Weights of a small GPT-style language model, trained from scratch on English Wikipedia: 11176 steps.
MLP neurons of a small language model. Each row is named by its layer, matrix (down: output weights) and neuron, and shows model dimensions 0-95. Each number is 500 + 40 x the weight over its row's rms, rounded and kept within 0 to 999. Numbers have three digits each.
A block is one neuron, or neurons of one layer that tend to fire together. After each block is what it responds to, as a language model described it from the Wikipedia text at the highest values.

L2.down958:512488452537499520482466542520448553530506511492452473573524494534443477537543476481518566520506473535540462527506480580560541581501489449524522491508515512517529550542535477548513490484457609537535479501505535458498562531525455483531521490503506503516492470509555520568550533502469534496
Responds to: Name-completing word pieces

L4.down2:528433540559559496468453538490453541530507492551477491528516475477494617481522473528508481472450478543543486497501574475508536475543457471472483459512526469571520581585466449553511490466514548491442526525476651507440560471481519440501574457504477539474414540480524429565521507483501457483
L4.down291:433487486512589483434489526496473461559469471556447482509519447501548428461546489489453512478431456490569486462496561409507474470515526487488508535457549456522452555545459527512577503453541436518447485490497531495485507465494565466459554448507528520514507379514548497508539396468488438483
L4.down632:547531418509472505500525491499485530492573455553516553549488465512503573544518543505538547502491515577463534506524524503459454484485503462513518494430469506489514484557423583508444466499541492512461470564518542550439525522545555472557505581460557437518472520496479469509594514558492475532
L4.down1095:521525496567522522431498457523459477504521532508529538539554443447536526485513548531459471514442499482530490523582524470513520495475454519494524509478496436504476546551408428507477566501511486460481521540421462482462449521473501527490541490491515509447540484515504421578526471485510516526
L4.down1146:586506482473454597487530488522503500502493512511462482523472528476536502534583507568542565460555480479505505460545512546516455470460497497510487495506560490476535473518534522490488451462517485489474465482496451572474484495364582476525458507523490448556518503477489521530517548487506527492
L4.down1184:529498501560442537546494443517506544478571480548475463521489513459423543442457479513527494510427470556521517484581572529488555447495442467517517545492468466539545481542484529441527487455495587479420558511503553500501553514491484502557533478347526496497443556439494410491508501568461493472
L4.down1347:532459546515494485563552454512466480572448511539487513547530488538545542487455558531603505547409514485514462527433479490495480564527450514523550613557506503499533474493483522497589490463475581458432492492533435431530527446530540458480506446471463461525511534539476539536512465438505517542
L4.down1433:543555493497488529491527463467482448463491464507491520535529526465445491482485481557539575508507485470504649509487417503523535498560478468610506573496564501465548527514538447558486514459518544452534513462589505503513522464493593452505538461487518514477544518479493459500525498523549507557
Responds to: Name-ending word pieces

L2.down324:539488513505489497536573486448471476493441484538527475513482454379475529458542522442480448551601471479430460458543546516565499457411568516437491616507551497513453408535466494466474462534446527451446515456541515448461547521500519532502512438479521499474491466562560513502504527477523487418
Responds to: Sports statistics text

L8.down90:505565513415454530500484500548461564510478464510521550503518485521498476430510527546505503460459498516489557574565492525479479459419485476528434616482478529518480534485518480501498463416473480526474486536499546467525515464455539533523470545484463446496383520473510480508513467523463517558
L8.down234:451573511481492565466493457535494539498473542495492527548505389537514530521552446494550502482593458558488474509572527464597505511528526493508474497568494563498475444526538454564471578491502507512444513571522518505584477449488467508533448516492491570454587528444502555523488551485487477468
L8.down501:488549482480472521520468431519492447469488519552489488536510500431542555537468522435472511480546496483451496494488455540455437512484466479504477340461522468481492512481475479567496510473443524428507482467469521482536489540520529464509518549509479503522580437471578503526498556522483563513
L8.down772:535523518477429437483513437484471499575504562537477474461539491478431498525494527468528450483495547534447510442488474537516501487611509486508544621454463569531538508470549493485540534515509523505516440515551569438509542502508540564513482487550495496564408435437523526443542569503494533408
L8.down1129:552467473505496536545518447513477416489418496519454471465425523548457487469468540489520496471498451541449474521565564528545471518473504459488564541532555537505496488494502532457497529466487497521512467455530516476483531557410499429537474471472470570499406523518485490484540547528604439488
L8.down1317:518466506550496453505573424461453476524460548490478528466486575545461546492409547500483507545432504510455434526530468480457518462492479503511470534485478521464512521524492448464530482422459482451511461505550525512444528478457459468476503424508439533509485477455462430506540454423504461536
L8.down1667:518449450476554420508508439494486546478535505587522479531502536483520484519485539497493571589509543518417480484512522479461450529553483428555527380435525454476462529520572517549475503498500492492534457459452466502493474434441541541509507461559565524495546518474577462497557541510458495513
L8.down1761:455517547569511467505511480469549516522447558491530541459549461518511485530498568571497471516547499400515482528487510532509473513482537511433546429542547506530473476535553453540500512492482492539402483494575488450543548505486485487517527585503485532412473526531540495498432452478597535475
Responds to: Surname final pieces